python train.py --n_layer=16 --d_model=320 --n_head=10 --n_kv_head=1 --head_dim=32 --d_mlp=1280 --vocab_size=8192 --activation="silu" --norm="rmsnorm" --norm_place="pre" --norm_eps=1e-05 --positions="learned+rope" --rope_base=10000.0 --rope_fraction=1.0 --qk_norm=false --attn_scale=0.177 --bias="none" --tie_embeddings=false --parallel_block=false --init="normal" --init_std_qkv=0.0334 --init_std_o=0.0334 --init_std_up=0.0334 --init_std_down=0.0334 --optimizer="muon_variant" --lr=0.0064 --weight_decay=0.015 --lr_head=0.00527 --grad_clip=1.0 --warmup_steps=200 --schedule="wsd" --decay_fraction=0.658 --decay_shape="linear" --final_lr_fraction=0.1 --batch_tokens=[32768, 65536, 131072] --seq_len=256 --doc_mask=true --train_tokens=648600000 --steps=10017 --dataset="wikipedia_en"
MLP neurons of a small language model. Each row is named by its layer, matrix (up: input weights; down: output weights) and neuron, and shows model dimensions 32-223. Each number is 500 + 40 x the weight over its row's rms, rounded and kept within 0 to 999. Numbers have three digits each.
After each neuron's rows, "fires on" lists the tokens most often at its 100 highest values on Wikipedia text that the model never trained on.

L6.up1182:484540487461485454506485461538486552447426508494466513472451570516539564512568454458458592463496580466520452534470503472462492494546487436490496549484524559482476576494499471480463526478483538546511451492373516437507535497493490622433491565510395608533483455480473547536503523541508504490537517516485564504528471486460494491471540522446501550452506539539511490505515515520474496469518549502520503563522537501503546597506528552476525498545563466543495457521455411462524515470545518454483498469450500481480555477474525477461474516509473503609547583545444566476495521547548580470
L6.down1182:468554488547497537526477469556508512560521515473503431543491519514551435527468488525445523482421511498536508516523485504475538509507502482448427535432493545492543470448515503409507461560523488525552525563503519518501488501529470507475577506526501520473547487566497490504470443494560529424546441464480517519499458540557480407468468514460498465493531549523501450456491497500466457499453542533508458493484496498485472468533522460396427504490554449408484528522436494534534435489463522490476493532547487605462543495537493498446535511435469468488570508473496443565464511454477467509
fires on: " and", "ti", "/", ".", "avi", "-"

L12.up1002:498523473537510434471525553500554420462473490489555461566537544481483553509496470480515494505512523551494424532451512486486509480523518539509515536526450468518508576490408469517544496538449595569477527518553559541495536500506501496531531484460479499531525551472511529482543554398517534503420463404583546439478579443553469546521533538453522432487501436522536498478528509488487459529588500502551471541581454515498476528442515504514499434535444445535541455489503549511434453439569509453540520555514504490443540466485449478505559495568556561490542440444445513467540489432434435472
L12.down1002:470501433437496505523455505460501386535510487452473537476593523460487568480479415524486481469418496566530522481485552457469513400413563540519532516558490485532487434428495468473467478453478502489542521458526499530607532480451474517419474437464532520479496652481511396530511465511518494463496539470520525500440499531519516518440491526499490547486482510431511467518427474475499481460517519509456556544501452483531530449514436496492477491493515500492554542485508453508507471538531413533511512479569519489420423541470495568508556488498530554474507500456512499458451522537496519485
fires on: " |", "|", " reb", " mon", " re", " /"

L7.up925:423490473459549531442500540501477433455519477511372452538481485522545488518529463559432455589535563522576513557565423470450474453502502518443466546513525485497584494502469530528540465566517487474539459417552537523491467462513458499428493614489488531537514522463476552479541398524505440489461523518573514514486484498537482527460531521492470541476492529535520464465461445480491514505453496520496526526500524531484459453475545462509491458498501436514372497409469483512447468508449485602566461505491443513535483437432453482454501449485531459590522480470461551515535487529540545486
L7.down925:466548529486404548551430501487449536523551534504509471446485478456561516500473543462551533478481472528494508447455486475505552499503471509494534533582533625485501495407515569422483504432491533528425475536465427453521540510561537528393530488512451492488437486483491474484498583575463531447509487519516451410494501608459566489518474488512462472454483492538467506501454547452558467565508435466497527525468462517406431542496418548538564524490532499497541470458474490522474525495492505457476507490472552500467450481505495464458519532495553531465485476505508515525463454414590504529
fires on: " has", " have", "-", "ta", "be", " ("

L2.up273:476540445427537479451416517476483503495513482447577462529534545479489535467487441474489412488512509508538418551516432532502459486471527545538538476463446508501511468539411453527540505479580538526466500539466496543559514508471568456536553546488431502488483530490626530501490471477452542499549587541524493508472477547502409519510506504526442550500532502489530491496495435527476505492460482566527503522465477508526543487480452492473449500486523519506557456445520446477468503534581471551438476448486532445464542567554445488509488507594550588571458479518480503447508467522510477526
L2.down273:466509465418536506523514503448441464493474478464496575509557608475462477491561375535553493450452455481449505485490498519502555517531571460517490511434484502503537539526479497543435565516544492539485533550542530498426430458510552452461489530504485544475441455571551544462492450510460563494440474544524454502547444491514511536531534495585499512495480516559526502437545459521494544429412500549536597425519519498520516578475447457489470561503507535437514455518478497499492557478435521500461439565470543494485512536475469494505496524539522498492495486442538461474589441449556445473
fires on: " of", " vers", "vi", " fat", " Born"

L12.up109:584511519535543547463570468446526491472540508596487534493521432552531464458483506571533632480485503538427498505542501456445516461502501474525509605556469525420557539510516492519429435468536434520439528504453510526464550421476483462518473504504528525490520402462557499495486493502540451499609433484517447502502529504541542490510508501453529476499483560545457490429507462513532509463473497408579495440524566481490496450492526497517545505549512525451487491449538478536496506504568545492535475533439488483454448553550455574503547588528564463484466565490478535541515509555536453495
L12.down109:555488513503492535479553487515524526453522544529482515521451505533504435509478510515502541504560459505460517490413533456582525510567446459514479511587531504498520463519529559535490506485543577444449481585520524460452553487436477467485486514475423500583435467483482554498442581524517492532543428538545538537514547526543505473437506523442497509478508457491499476524522573497507560451555537502554501606473496461523508483534491478548515527524493503433564530494490516477462520507492485438455488452453562480506472456565439513512479438511552395513644500554447553508525418549475507509
fires on: " an", " +", "–"

L6.up1217:458461504543456471520510511516605490482474507503533432480473478568383477465484519487533503515525571516499493493579519526518447487502484548489459538540478528525491486528552531519517515489503438472463480486529622521477532462517483498537508445536445419521551499508482521512468519417522479531507460578565480464476422550522524504489472481466502454461551520488501428495436482489481514521565516589505479446504468488503533534534489541416489377516424462482565567476481513461496485473514453569479456493479513507562502531477457550473521530432509509577485538537545458414494561492466540536
L6.down1217:564493471625420494540493498504548515494560534543461472446492490499466499591488557509484525518507471539496592422444506501547525539482475484448504488478518551453523507513508518471497441550517495480535503517554490418552526534505478505465453403467506531427530513512568531486498495495546494532509543468394427472533527481472506530509508517480475478482539383473475464593488459549502396521489511533497532568485499539513475536475430550536431521479514536475445447615506477517445484485481527574534517466512519548567475478494485474502440497480494432564492492414553586547508526515483421525
fires on: " the", " |", " of", " Ex", "s", "do"

L13.up247:539558477507470531520505538532465487536526591504507494430534500499454533469488437524512426530545415464531494500474502513548521495522509432507481464500477493460443507557443401498491532552427432517476483525488482472443480439514534465499468490461526574514500645497492471438442462473619562488589472465520456494496451526548508511495580427557469561475468409492477487458466538483469491488543452491519493502490532568514468513493440499461508478478468506498524566444530491525479492481532461457576518542470508472439522480550578479554495465504495508446432565488373508544393516513434510478
L13.down247:502537504589540512544495465493418470513458470517440521550424530559496552493426497509509577488510533570522512474443521471503539484518451490577470479496484494505487473536481275516498570512520539498564517434506583463499427531499527476465548517501496484518481623547510510543559501463451453562511559522543518553503458534503523545441501521541469498552479535486499491555531491495461490512460551543536536504481483516451472499472498482498512571466468493526501479517523517518507486470457518498472553526481482458596532553492479531420507465496483475470425495529552501542562472547500490444
fires on: " |", "|"

L12.up235:508502458478485446523513500564506474518560480506500502547531485464480486489488507543477519542533527491497505519500509477496480438526533504507490484452435425439497506506480412503539463542516551498558527502443526467497451510456508510448470558477529515476484403470528524488492528491470576512416430478525557576472445555470550506453490534529454417435519418548478437455465536470471518534528523485541522517562573539477586532437516441546527496518479466492467485416508518517469489426550526524510456554507492398490494472469498399492491468455583501534504557495449549562576537582539492447
L12.down235:450494568425567516508477530547560575579497469516545497477467503470477555450545476432541536555520443478471535471432521578524479469439510568513495469516483547508556513521519438476481448470551497536419548555470511518473564470487570495455520482414457494513579456514493432569521503475457452496501492474523514455493447532461468549583439513575493525518459453594493512493436563506515490525463538446554522461500546511501467513500442557489584532498500552501475524520444507509539504484424561503480554452464572521517548452440479478551470506470477522493482483534517526521533471519425582483
fires on: " (", " \"", " un", "-"

L2.up514:418489454604488403515533525436552572554559513544496428488512483497491499555521457502558479559483551535479451633490541529535541504489508474472498544466464539469583508531510465507507557487452500511452531527518471513524499534562536469452461436500480558430515510457549427493470542442447554474511480574422489544506421437464488577455491497476531488557456482454485504455450544431467518434475521468441489475498487460577449455460574457522458524437494491505511494501479509510492549496480470492634523541467490452522461488502523467570449437542474518544492472531507507492598506533513525524
L2.down514:459511466467483470522476489467465552489478519450503474486466481474459489530454568500534551504523523497516426475548463490490525569416483453473449480459532557453466418542439361482531567545484473499489511567513485499524523521528520516439468452543509441496578516525450527502467541463456534515533499476499453509439578502521508535426490483486523495520469530467428600508516456536481471488488572598525525517512571428470512526550465538518455548496560479518536514484496485487427500470418503485529497543508523479489472525511449464526540538502519464557462480417500533472380426530549473527
fires on: ".", " |", ")", ",", "\""

L12.up1250:459420541495482551414520514600533501536466478487511583437504444518540481523500519502579554483530413544458479453518501559511445516504486562515543502544483524445498555498551449499468515529514487561451505457510500448499481519497504476450506527431525522528517440479506525558513493550452518513529432532444493506471472534501504424489542419548529541562511466487555480483530614520473491490431514588495475501492513425522489521540566515472530513437460462459485479525485479535480531512544570522501467553486491600510500533479519544534583540636513488499507544541486447510523503448497533522
L12.down1250:505468478547467519464617500525464593506473388516513538500466567452515499579466501518531512535466467524516562505495527490508449495582544502484475463461546500485479533508521451525481463488580492449448489547538546428507457532479539507515564496490478467599451492559485525474507440484484469460537545569490495527530481503440512479470527566435536487547479514509524518501617485446499514437538589493552486531507558532475444516457483512462458481495560474496532517436514556476441522504414489549493571425414551493488540525498465554489466468517450488535532479491562482490512516456488470501
fires on: " +", "–", " $", "{", " /", "−"

L6.up1001:499473532541549458478504541487557464497482448479482435537485491559516488501533525522572458515534504497443523513409452552505503494457517529510478523467535486534497548385455501530517552514430479429488496500471542545554456503443468435471497502476556502439525470520512479497498438483477542515594461504485490461524479498504518505471530523456475464479442475464436548570487539568491519418568496530474499468524512499411555440466569441517534534551464491541492477490435536411543521422526547523465507505453456527445461611464434453480464429495461474419476567453431550476446548530474606536
L6.down1001:540529507462489568466532541501513482478614463516524529517474534510529560495470539485472538578503494487487472498524473519528465475438497548467525437491503477522433525510505574433487545506488511498507543551504483524518459505476518469590536561479547454444591459526523570457496481421504473489452507451465501591496451466467462482504464564474485476386459522515495499480503405533555574424431464611522490435540493516457477423556543502508557448512534538490453562511476507516493462495513455487493503571444522590536517481555483479474497399475477578505510507458550512479438503531514454508
fires on: " of", "e", "ig", "ing", " about", " replace"

L7.up197:477483499528514501551467483509542539512519543533421500536529429462431412492489532507527461479493445498546487564534467482525483467507477468550510485488432483511484423607435447527498474571479496551421489535497481484424495477463533542508480550471470554541532576459526511484460509519525571416512491404493578475503456547505489498539532543526506432582516494564515534521515437410450476530525523512516537484526504529458523489529465443484483503437522563483515549496509541543570521535515499434465559519478504512503514500489468465555527531534527468520555497514445458517461569488492511530
L7.down197:525567470467426525439563505559537419507524537499507503490421573514480546475513555499507582505479460529491520524457498511514523497539502587464518493465544492598524459478404392475513504517550547469510541504550527498491457426495429506509548504531490584516462469574516462575498555413516525524570532511494488490499446565495488508525481562578491554530504511455482455398497445528442535444511464468476441509563503465449451470470440563485504455518438495565462448526536503454411520511512506534489523463516491530515361569535523474473457525492502514522475476488560481511525541516458479455
fires on: ",", " |", "."

L2.up242:487559492458472443489514555502508463438508427482517432462553547540543495513513421467490437460464568560532524590541511541502472443507411492504476440513489537537557507473451497497508553468442488528526467510509484505503512503496549532464485455475492523483465460415428437475588514487480485506514527552490515480502490441503467498443528618450498482539431446416483555480493527531506474471472533438516509453459532477479526568535575456527530496500459516506541483468492456525471508550498487538473516537405490500502547528482535464540459457494455502511513477512507525531469517492490480499
L2.down242:443522502522522505589550518482561596488573532503455505475522490558565549538525515495413497476489442537446518596450513491596434573500537425529476574545514517510492498500578569463515470542500519472453491466501503433420574541456470507448491495525503575440490472479539446454430480492453513412536478429473477500491438490584460408491492527519495568492508481484433530535541494516532503493493497484580571537486467469491468451594501501518482522511471463520494463512487559451553510469494507472547534499453518470477503553547541525534540513510497532521462528488500530478521505502464432509
fires on: ";", " |", ".", " ."

L2.up863:522546443558567526551486514479434439498547492461535517534506495497459431533525478490560443409398458488453501465523463452563529407489498547499517511518538539450502515498451504522486582479467475474554487501525482593417524519536545451417469476460510478465550460517518527515478502461474494507497490574468510501529540526461554541456527474492512514544570454449482531518543513559510504516527518481551523486491463526507582463497420464558540458508517491499531453545483487667503554459491546564513556500528522500485524444530455553552532496512575448543468548495492471435465486565505506511
L2.down863:555505520523541463499566495530531470456477471565502528598502420522433438459547481507492497494399480521407554504559481478547444442437488516494518496558447525442508515424436510531514526501527451472558577503559446534450550454475433544504523434455520458419497542541453465521442540449508490510507502521458501523466513497517518507497558468507513475549493440486470525483521514434547495476555487485510506553443468446480515454487443602491455473587453462542561491565435427584542493556424547500511528531521523543464501512487467491525499565563525443542481470464496482412502491495494490529
fires on: "Car", " art", " bra", " ski", " car", " Labor"

L7.up792:483495525524486555547454453424436507459570529470530457518538493499462460547482523494462484546552485467498372530476456524510475439560460499596469556467467564536485489492446446552479537479455510471596465475483549594484499492488400566532516518507470539491487541449436525507482474487466511509461524482479467549464470491430492465431533543449439501474473472472521549460486523542554514512516524543450530411550571478536521533506479506495475538511481434551524442444506466470470492442472494546435560487462393522506447571644557525497422514452447526516621537532514559464567501527478511497
L7.down792:468532482514530473506572486501526564478693509576539466497558509542499461482462502489513441541517434456510421435474510512513445584450543515485506506498532555465492486500513475412537521540483480483522539484456468511540509500499424548516463429420508527414511521505485522470440508560480448485524489454493482467494499542522481441492577468514475543550581477515558491470462494551560493506438541574569530544491461478506486542472513476427436466499501431498509529559535508552478523438484540555556439537502510577570405481455451437502482488434577505516484452526538502495527540504450522487
fires on: ",", " and"

L6.up701:464454585514579441477444525452533497479533505453501491569476452504505580554445504428491500481565556474523443427513448543414517533468499531576497544486471550538406459421452422505533534463500483475528472491412535491502488482412497503456485585513544480517465410540580547496495492417486553532535504558550493557466515543468528483430552550446501437481531436483492513508515514493507494534534549466461572505447485466559481484500539500502548528550471540477514477587534432520599550446445564511514471447503446473463461466502530453556431444469532454473506490521533459534520539462507574473
L6.down701:516480525502451491517431515530484518497556501478554577424505422467511463520465533445471558531478506465459505477448556457499482479477511502467467505464511549553543473495521519449432496590413559495463507489448517491453498512474447494494535521445511446546520513482525585487520486522535484480462553495499552515552514590465487467472509557483510436536527506504530502499506507427601515470417524456599488490468475527417581503506437450536507527465479465458453537461542499499501450563486473493489465543535494526485509517464451572515623497479474543528532530534492485480535464519591434556
fires on: ",", " of", " by", " the"

L7.up680:496490523474481545498530448439455471449625488552498556539518431509453424505495514506432531512499468462640481485493530497497505548543460543537553477441462548529460521522454492513508466526493475491487431475488475463528469436515479493611471493534451529524456482520502520445466432452452536496521538540536496532498518463452532453461495500433501557468474505553553503513515493552537523531542552497424556477503505451552541475419527529503509504463502505461506487538562486558504535547520466496503547517501364416459548508559451472465498504495512536547540407506550486525542460504483532452
L7.down680:528507561498533507480501496491474581555525504482516550533471496526452445530447464445467503499502427466520462467486471456501476569456507518453437543501519502505549520518519500485598502500496481572487575457477445465499435530499489529433554525527548514505469518536479485522510527481510556524536512471506451395506545481468472483506516519563551479544559513538519466570483497513526494504508536481476484570485506564533474480477522567478495471435466477624500535524542427490532473498479487466522445511482504543488537530462587462519570517419538535558506404524516433461559460415505538519
fires on: " and", ",", " of", "-", " or", " |"

L6.up1149:435530526576476522525465518579575483447507459513518525503487536500449478494431555523582486542494537511477491560427543485549534496521393576521484495533408508528536523426613511510500475530439492504524519510484517496504586464544555508550526551485471548449536523488500523520529463419540459496495582532523495512481481519505476444547411422467456532495455531449477516526491594495525465491528515461536457509503534480499508435564506522545505519527515466546555495489506449506496474477487523496555524471491504528486655553561468486432538546478519448547453549480508538471561559454515505433
L6.down1149:559470524515482456467558459496475533528503464468532457509504552538509506472526464552548489520510488473523499408520457389577497503481575406511483525521566496471458498513405579524497519532503561421458493542525497441489529463497547427498506435543552454569537507514471486520559529537524523501433478416447500535469441490517493471453521497449508442510534553527556521494537428455516497492442519525558474509547453543487518557513479450476479412491460485520501479484480567498462496509452442454436523546546511572427420431476490475504449483495461611426506509515531498554488501451530448560
fires on: "s", " the", "the", " them", "ly", "os"

L6.up1157:474563485560539524437459449476496457531535494531507548457493533575509509432492544528507548513503473516499528435488522563505481453502518501448531556483483472492501446558509472423526461525445532468453546538499566487438506536499558481508525542485520493459537556482470511496529417447479458489448445496493483480461518595506488511482485512521560591521475559493577482656555531486509511486519457488574533507525494501421512538479426456565522558542467466462607498431450514477567515492457499538509515521446537534492469506597524439436500539515472468539454559518495464433454491502548530446
L6.down1157:505503464511463497477545564527580481546477431485527469562524462468501522486504517488506455492446486508446497488470459467451450455473441530551527543558501508411473530500508469596476546498494426505535490422475479457540518549485482542492463412523535466564476504525514518524484538555492474459505505507439501505498405438543472500549580467549488384559561413503575617498426426440566472486471513442487522481493521519446501518489526520513451492518501497495463493541558489539469511512534501444505556446467503450545476493550485523479505508509475581534497522543494550612503519515500495553
fires on: ".", "'", " and", " the", "ach"

L6.up403:483517514534507509480469458498525498478539548528506510474495483493472561551513472460521454429502473474529462494492481537569471550469502501501562493532485515493544472372516475553458437554487514481487538481470553541509453424551471459475583476501438565492551485452415522542533517532472556452512452457486528573545408449479525508505511486511463460420441551480472503533505449547530466417510432530482448529464514498467452488413440583574558505552542455565511520505488482479526466502492562474517501500470459460528431563457552510517516458502565494501462490459581527492536529450448563519
L6.down403:539526485530488457563561497516511554491455523499492468569497478475605435490507483505504521420497488544479564512545498474417527530494470499446522481543506499493454505456535427520505522481506478522547485462532467472481515567404504475473448545441524468443530513587485566505504481495523538536436508528504468496482502500507482503468470482559499521499515438424549445487491449536556522528469509489508485479546538462534549484522540484523482522544516498549535499580467445509534490453523520454493589536501578540563509476439475473492578492401547522516521475496473545414553417480529416537
fires on: " of", "ing", " with"

L3.up1209:482526459438483409537493555513496484526490431480485530548550552528437492524446498541497516552554460566497543511536522535468547566490521470481482471628506528458463525501487573528520461468467501562553439513440461470570497551536489439536454563467408549485565458542411500532516486419563499480452473526487485522510496461496582465506563445463490506455439512576585507485580472528494483514488550516464463515530499540562506539492531536513533572427433536523541522499494457561492541425507543491503500515550507514529534444516482506510485484543516482579493456477542455584532485578527444533
L3.down1209:463480424577465518542479485487489473489507397490512490469550512494508478512440509506469465542495514559545486449492501497567458468557562533542480506487501495443509505538544542490399457544460505487492474432513494519539514494489598486510439466507521524509516530494551471502501512414527599488531552504456441486522436462506514526516486467498492501438452462543457496479467507502502470479511464474473435513562478647477562492532536500589483586501457506530494522501520486510451414523469436447520487484526451440532508520416452466592472543521490478518487416426427500494496475510466476537
fires on: " place", " medal", " medalist", " career", " Year", " °"

L3.up693:410558461503469472511473551469507583623549477539483503529472480482429580454517469516559545505447503496585430429442488446509534469570537502547475504484489522555522522405476446522490448467515506536497496484530483480467490501471440439454425527506507471537502523515491450524511502455487537479516472443520521485514537538446492578566585580478495480422512493530487434483511494546517505513472544466520512462456522557518545543517465487453486513459547492471460429547508453570502478533530442495474489518579496550506490493532553518537475522480497507422467558503473484480540462506503568508
L3.down693:469479469477480492483512505502509520553619576525462527493500490455484534521548511457483534503523548500548485550456514501471567513558499527596542521471478459571498530427505455434523411474520571526473522548512483556464461472477454527475514532491514482585543448516536499515466491466491460459483517438475508496499555496489497585520538531520427527479490431467533463471501550516506557521428569483535467552542502519514518459472517544492533517513531440455431516532440449512458538503549466462567491508542609490465513480490523508495465445526542513473521579490556517387509534511487525488
fires on: " |", " of", "ti", "th", "\""

L2.up265:568571495498494486533519537515568568439479411467477520530513472491502446512602499525514459459516508516556555461562503525536502551473566497381479560508520467536459566478554479540472541514478494440447551451470528564447570559538490507461589539517454536466470570468504526524503591468612495410556495554490524465465509435467505484507548468492417586512526459487503481461525564422505416552506482507455526473586520527460464545521565541492517508461470487484376470542428535461491511496451519430519546406453506507460492483506460519515493495452472538454469488470488496581523475509534491549
L2.down265:511559506504542472399527540517524542460552471485475541492466512535490479520614475461509534506509510528532507499474510551418449501442566413472560465535525431503464519525498531573536509424489508570564518445454533514444498490458520525450498511488540466456542532453513479535495564410521504501551595502429577517514506431456490493480526511507467475498564478550600449458508451448471504547537547541466428437565511555446483398492472455496511474584509481579493585504523521451564508536557442488513511510455487465429526510429522501466483555501511542481485424506458555561532451493551512550
fires on: "H", "in", "A", "D", "L", "V"

L12.up463:442454466516494477534480438484545497443481495466469510530424457437505520567526492524401433492437499580472513574552493489503506481515584485494498536528558476501550568510510531508407497505478545562471546523490485429533514445487496509498538502533459555556510459513530522462496539464480512527525552534533493455510439556546513598438549500531470436493577460573458512455523466482460497459523501541475477507530507474527473478495495491517553592518478479492538538454491534486469480413594581424492583518532458498528545517523538494441548509516497427456480520526518450419492503491486448479
L12.down463:496484427460490447464448537485477504565469507551479519583496464510471478538514519494442461516505437535536586550566494484476504487418530494496475477383512446486533517494511493492534488514510514442542519589471520495543505534561481561523448517562548502489461481465498545498465517494574530491563424515456455520451503529510495459501513523512496530518498431511555481533480450611542525489499443575446476442414501513510502506445474503462508523505508523501556498487576514411518503480531526477470518519479446528495488445501445455501433480504511531505523573503512511568459504478506519461
fires on: "S", " I", " Di", "R", " U", " Ju"

L7.up1054:474515464500483436532491470486495439533482539527485535451491491502499507494486493485494457535519489450540435480540487445523516490459453491439521529557526574508452491494513445509486438518480457545473509521558514541472500506529590568480435508480580474478485467510538513561468580421588489522502521496477511534494556430527488431531538489530498476551509511475439450515487455492447455563586463531556503542517440527584473494527439517460479501485440497486523442472488561490622483559514540514496480518516501435512595539529423470498547494532465501510452547485486484550493565477520491483
L7.down1054:496530482499541468455622436504534590543464592505583470491460518487469495486584540572474592544523493520530497583516554519475514441515473533570520513459516500471408530567568534573446446484499501541475526486470481455492498491488440419482496499509531527524498497511497480570503502467458470428500531490499474508605484473421502452483486473529525426460522463508514420563493489482467543536479472544498532530520536513430493441467407427462421498530489516563472505493488541519459451496480481482497522511516572530505533513528519503521536517486520475523503560558429514512412558517443537474
fires on: " of", "–", ":", ".", " /"

L7.up1114:451487513545473503521498540468486539487481492475447423555517510492536506501497480503553549504475543568490512489494490488458531538502500458558447536525583511469540474494533531555461504489464411559599443477470566539491501464452560503475484517502462500486467470557510542454438490514419426467541540544593457509422507548494505531438477489504543515505518503537466500492534475483503493506504525434479537459551486513497514539527507530486473518507525572525505519509446486443572471528544467435386461375447514510462588499553535489462532507588477466530433508524512517494524495560497504495
L7.down1114:466445413539522523496493475488442540519453598497490415465455500505524451518414483423541504536538451515534475429448504485532525479547561510536530538513503543460539492495527534451499522466450530533569489463473479507585468559552496411471526459467534474459564520490495454497510495473468481483511512483461522454509553506499516444554543508487470468504494452443536454555481479494455514492445501504539451602460437476442489488468553484535608481486437495543459470552486396544548479462538437478560459565524537547460437510508558437469510469481534517540481573477526482538522461578505492532
fires on: ".", " an", "-", " Rat"

L6.up306:516590506522535410504482521492487505589500408490517476524510559564504552518477468574513532490420467472554431459515467512510481532561537553484479548574420492454532500443520504536513492547507516504456459471481602503495501508531517527493440505540516619458553475523445485520482533431545469476504514475499545460485531548525444525471492489472495443464487513466463434606486533459495429505557434560521493456465481508561518582439487481495444544503483475423430476496562516566578573440561478474486545483463539429499543460461462540536510504499487564540546528385537507501514477480555450484
L6.down306:493492476436496473537470473457485543552495552537472515551543481504522588496467441485525497501535398554443466450530512480478506445540511531488499550517533471459422540593486518484468481544471540523530494493446475495549501514531422429510513525484489429593514564546532468498484468485471551490516547456418466567477478512551522472543561499558454505502539465491508507498611476445506476570547532531524556564507543509543478476537532483537555473532589435468560486494524527577521481482521540521500556471432562502490471478426574504477474434558454438515399536514461558516446473525438489476
fires on: " of", " /", ";", " |", "al", "ic"

L12.up985:462465554468562489435459488516455542486596515449508537545467528516475543521523439454438542513496499550552484531373502507477436488456545494516572504550565555479480561550440525515473522573459430508549456510501449540567528510529477491562485516516537434466479537500541501515504524494403587515508481414420367457505468542495463426459416461499573514466476465520534571444481487554449576452503487438536496443450513488510506481510457529550535438517505481514452462446516495458492541531506465506563505540442521480508460443537482464530510524553520453471529555507488470508475491556562469519
L12.down985:477588486502459509525530533439493435478416555476502522536474521513559516501509479480489448533430459555471529488488537458497501475571476460507462499497463474504558516481534605448540573448528499559524499493433548503484460521428447475445584498508514460568525447427492535509522480514465492501521513544544518485506529501534480472577557476523470509569499499495578510506564565516556510580418477522507503466440532481482460564447562484502528511465531521476545425545549485483479544547510565534500565530518577437510566467495452475500485466483512566570473536479473568484517484550493466490
fires on: " |", " the", "|", " an", " (", " in"

L6.up168:498510483494499517501541456511517546506462448539506496533490515583498630502515524518479468514598429540478504493540446497492571546577536516518480516545474511488527519528557500485506498497544519480410528480420495520454531492466564499457513526456465482467489471552440496548469501458459437489438509494504491510440481460528602445473534535514548450518471494495506512623498485427470474548439453586524506523537504519519592471552466424548478509492492444458597459485487492433531527551467524489468538489494486512551459449513530506465517568536459499515406518553416400486489487493502513536
L6.down168:524507477564487526545484472454516536566494478474511466538477497436518543469529467469518539498426506539459610459503470492490475464437491479544522553447489451472496456478600578517449448539453512495492521527439533417499484549484531479443530507518491447480555490522502501501540492439496428510496506516468498553532558551581490484572516443564477487497461534454574480485528503445487514463517555480560553486496462460430564442462470533524533391548591500545544572407595563504496520464525503529460530519461465542520513528547535518488560584543480527571467476468554516458468503493471482511
fires on: "'", "-", "."

L6.up286:488482564498509461571483525425482478471478507465472467510499503512486527585516483460516491482549449404563536476508474557519485525489535522528532489491477524530391510479453420518482509535494472517473515503625489500488477490489505510519526514482528492540519485470468553490445437446464532477578454487531470499484476466489438495487475535518560496404468547452464487523520443574472510387499459497472530514494434532448489462498514548549559596532455533493517397569513535559509534477521535498516464546479532456433487560429530494522474488505593445411495438479505522464464516482472567481
L6.down286:478507501517487584463458532557425503461561465509523525540485485511609482564503486545493457424583464507478535489474542465505551502459441410461457551507454451533552500454502473442458530518518553489477536539529515431516472485450482539506491578439505568546500517531505470481452512441465483510464473479442457488506517539487458482490484481471541579471515522475509533497493481538480485461537431499530453533498550507492479471477511541583484477608524514594534525496542472465538557481495509481518480507513519534479476561477498531470560544494546472598480433487554571455519492482483486480
fires on: " of", "ish", "all", "ing"

L7.up1228:444451505508529484497546411471456463482517484468533544449512525486448472473452467570461456497509510477525434586446488394474510478604523485454449470433502537481516470499507546521507475481500422527528513469538456469497444464560459463514536445499476518466539489542484469482532502490524534474531482528461514447511513414506483456491539480488530532528488439558541463540533439550452515579451559497488577531594519506552513534440455490532487488485450475500535468548487526530539548522484569477513508500500408502478475504457503579472460507463498456501441482553467475508507546450453490511
L7.down1228:490467446434438512526501395564446484511516551493482461536591515539497506512478484534505468519461524517504437531400430501529496496476498492485467526484512520570463497501427515485587441543499519494450467507529510438475559489500497480507475534462466531502569447513525440498527461505523528477435458567546470503458490531403536432574514515468497477602438513455517472555509494564492453465480526442518507464528517497509584557446546486528484515492444471518429435556476509472608504503524546529494470500495507523503467498520452486446491488524495572548481486408467461462522528530470528428
fires on: " or", " |", "or", " to", " &", " and"

L6.up317:476498500436482452423501486454472472493532511529479527558502490524513517505518519536533558468523527544564491551431489549473526459406526602485572457524563485395508501485507493485438506506484552503459526467511499447512547525497472536520464499521459590545534485486521495510507429461401526542489499471455468522557496512503456501495501483424534497452458545495558473520506461493523441529532568563516461534551574523495564516508438438528538441459486489539528509420480504473497453490476480550509456497459403496486465432483503474426583491559405512533573493488477494533521465473553473504
L6.down317:515502575514467471506543481525517465484506526470450579490522524537578461484566536548496514437501440494496522498497519504544568392448584583605458568555540510471500488483519472449517506504473425537505481485431504448470527491468484497496501547471483442495524447496468538531456517417515447544550552513501411446461477561488512512488446527468452408399457516508517498477531426514478480513499531489534591476443487484473504497516484533475498491545568536552509470495505508551473469565479477467537470489456509473459533488479551449477580545558465507522459571418564538503498531531505502502
fires on: " with", " |", " as", "With", " With", " in"